Part of a small language model's weights.
Size: width 192, 3 heads of 32 (1 for keys and values), MLP 512 SwiGLU, vocabulary 801, 5.34M parameters.
Training: a variant of Muon for these matrices, 150M tokens, 9162 steps.
MLP neurons of a small language model. Each row is named by its layer, matrix (down: output weights) and neuron, and shows model dimensions 112-175. Each number is 50 + 15 x the weight over its row's rms, rounded and kept within 0 to 99. A neuron's up and down rows have the sign that makes its largest values positive.
A block is one neuron, or neurons of one layer that tend to fire together. After each block is what it responds to, as a language model described it from the Wikipedia text at the highest values.

L11.down18:52 92 52 26 38 39 45 50 67 50 34 55 44 75 23 44 46 71 61 55 49 62 49 38 48 74 41 38 53 35 44 29 73 61 53 62 45 45 54 39 28 99 40 39 53 71 42 27 67 72 68 68 40 52 24 53 36 49 43 21 44 58 40 62
L11.down104:46 61 90 41 64 31 33 47 49 42 64 48 39 46 25 34 63 58 70 38 48 49 54 45 03 41 53 58 48 25 48 47 72 42 65 57 58 54 31 62 55 37 71 43 52 59 26 58 44 69 60 33 29 20 68 42 32 66 63 50 56 60 45 27
L11.down125:66 43 56 56 42 36 36 62 22 36 31 64 71 61 56 44 29 49 50 37 72 57 40 46 42 67 26 37 47 40 23 52 72 74 21 48 51 66 38 43 48 70 42 30 62 65 38 39 47 48 43 68 45 76 17 50 51 35 31 48 69 35 51 43
L11.down251:42 59 58 48 47 53 32 32 47 31 49 64 81 44 31 50 42 33 40 70 55 83 52 65 75 56 42 41 62 48 55 59 35 59 34 63 53 31 27 48 60 29 47 22 38 59 28 17 67 60 53 47 36 39 50 38 60 47 73 65 59 62 55 59
L11.down266:54 49 38 40 62 54 62 46 64 40 52 26 70 67 45 81 65 44 39 27 36 66 49 31 70 26 48 58 51 59 72 42 77 86 64 57 44 57 51 41 47 66 52 51 50 48 51 16 57 42 45 28 54 46 66 54 44 60 42 51 48 41 42 38
L11.down292:71 44 57 41 60 33 50 40 44 67 45 73 42 40 61 59 62 53 46 64 64 56 40 40 56 74 46 33 40 50 35 65 51 41 57 52 64 52 51 74 50 64 53 28 75 48 86 00 56 48 42 44 46 52 57 35 39 45 61 26 49 74 69 50
L11.down443:49 41 46 63 48 30 60 49 45 61 48 60 41 49 36 45 49 49 28 54 40 15 60 54 43 44 41 31 70 59 60 52 59 53 38 44 41 24 50 58 57 02 28 45 55 61 49 32 84 46 33 41 54 52 56 46 63 57 41 23 41 42 51 32
L11.down497:46 78 43 50 46 44 64 33 47 66 60 18 63 37 45 32 24 38 50 32 58 63 37 49 44 61 48 41 44 36 43 50 43 54 51 40 51 34 50 62 41 22 45 10 33 43 78 00 36 47 59 39 49 59 56 47 40 34 56 40 61 65 29 25
Responds to: Verb-ending word pieces. Final pieces completing a verb split into tokens, mostly inflections like -ed, -ing, -s, -ate, strongest on forms of give (giv-ing, g-ive, g-ave), often followed by an object.

L4.down108:45 15 63 38 34 54 71 50 57 25 50 97 26 41 48 40 47 55 38 40 51 61 45 43 60 71 34 69 59 42 43 71 67 66 48 65 64 46 33 47 60 56 54 34 54 53 93 22 65 69 56 36 47 67 43 49 21 26 18 38 56 51 30 43
L4.down220:55 43 70 43 59 68 72 52 46 59 25 56 53 30 68 34 33 56 54 89 33 30 50 41 53 28 35 49 52 16 23 55 53 54 51 35 71 66 47 60 50 77 48 34 45 84 45 36 65 64 31 65 47 50 45 60 39 46 71 51 31 45 61 57
L4.down233:65 27 35 42 54 37 44 36 67 33 49 61 70 51 35 48 49 41 43 55 52 58 46 39 53 48 62 54 64 47 30 30 53 64 23 55 59 49 64 56 36 58 58 38 44 60 76 60 60 70 58 43 35 69 13 63 33 36 54 56 41 66 73 29
L4.down247:43 61 59 48 40 31 49 45 51 45 45 54 38 15 62 53 28 53 42 39 50 56 25 52 35 71 48 51 67 68 70 54 51 60 55 72 65 63 38 47 43 14 39 22 60 38 54 00 41 68 62 53 46 39 70 48 31 69 55 43 48 53 28 53
L4.down253:37 55 60 61 61 50 46 61 57 56 34 69 46 51 51 48 60 52 53 53 45 57 54 65 41 42 49 40 70 42 28 40 38 53 59 63 43 62 61 38 42 39 35 60 67 43 26 00 61 64 45 34 51 45 28 58 35 46 42 30 45 42 61 48
L4.down277:43 51 56 38 39 28 70 51 63 28 45 64 71 25 61 58 44 64 28 26 64 50 59 32 38 61 61 31 57 59 40 62 57 58 32 26 56 75 41 73 34 54 57 42 57 46 63 25 49 66 46 60 55 57 17 41 27 22 52 57 44 42 49 67
L4.down358:44 58 76 45 56 42 64 52 39 31 59 77 54 51 44 39 43 57 79 37 42 45 57 24 51 74 48 36 50 57 56 55 47 58 59 53 41 67 75 51 40 55 48 26 40 51 61 60 24 45 56 61 76 56 13 54 24 53 40 21 46 44 63 51
L4.down460:74 40 77 47 38 49 50 52 65 90 42 67 47 44 31 32 68 36 26 78 34 51 63 57 48 71 17 36 51 59 43 80 47 50 61 18 38 28 68 51 52 36 74 48 77 38 45 69 45 45 58 41 66 42 62 56 47 34 51 37 59 54 55 33
Responds to: Paragraph-break newline. Fires on the second newline of a blank line between Wikipedia paragraphs or after a heading, just before the next paragraph or ==Section== heading starts.

L4.down20:69 57 43 61 47 68 75 62 46 42 67 51 53 53 60 57 45 44 56 85 35 46 77 50 44 62 52 48 30 71 54 38 44 74 36 78 53 97 69 41 47 36 63 78 38 75 51 00 38 31 36 57 58 49 55 57 48 52 55 43 48 44 40 73
L4.down38:28 68 59 75 59 51 53 54 49 42 48 63 46 71 28 69 52 51 64 61 41 68 55 36 57 73 41 22 72 72 79 65 47 49 51 36 36 57 52 50 34 50 60 31 34 49 57 41 59 53 33 52 77 60 49 57 48 68 47 47 49 51 52 39
L4.down70:64 49 52 45 53 73 29 28 28 28 10 40 36 36 45 12 84 36 49 41 87 58 53 47 47 56 02 39 54 42 43 35 48 52 59 55 63 40 37 67 48 63 60 31 57 71 35 76 66 59 33 49 37 47 65 66 42 47 35 87 53 35 52 55
L4.down404:36 34 62 66 46 42 57 32 65 78 51 65 68 67 53 52 71 78 65 35 53 39 63 43 46 46 49 40 58 68 19 44 60 57 46 35 54 44 30 52 21 70 36 35 40 36 61 66 48 55 53 78 38 65 53 60 40 57 38 31 58 67 43 42
L4.down421:50 56 48 26 41 62 68 48 28 62 42 53 76 24 47 52 56 68 45 47 46 86 54 08 75 66 69 52 20 54 55 66 72 51 57 51 26 40 45 73 57 42 70 24 46 74 58 22 63 55 42 64 47 53 46 41 49 55 36 49 48 68 62 52
L4.down467:35 43 59 63 48 45 61 38 43 73 43 53 34 33 50 32 60 42 50 32 48 43 54 64 48 10 48 49 60 62 00 42 75 54 49 35 29 44 63 65 45 36 49 52 59 54 07 78 54 66 61 68 42 56 56 68 80 52 61 33 47 34 63 76
L4.down475:69 63 51 41 56 60 41 64 60 43 36 43 41 62 35 65 22 44 59 56 48 70 49 47 60 28 30 44 25 74 45 62 62 28 41 75 67 49 33 67 46 86 37 31 74 43 47 63 78 43 75 48 59 36 50 65 79 62 38 46 25 30 55 24
L4.down487:42 32 33 51 41 47 59 74 55 30 28 35 40 32 17 83 15 53 79 69 45 70 66 50 53 31 77 42 68 31 46 54 32 68 51 34 43 53 67 51 61 29 60 27 28 45 49 46 53 41 56 56 57 71 66 54 28 41 51 39 38 58 48 34
Responds to: Partitive "of" and mid-word pieces. Mostly "of" after quantity words like one of, many of, some of; also mid-word fragments such as Dem-oc-ratic, ser-ious-ly, str-eng-thened.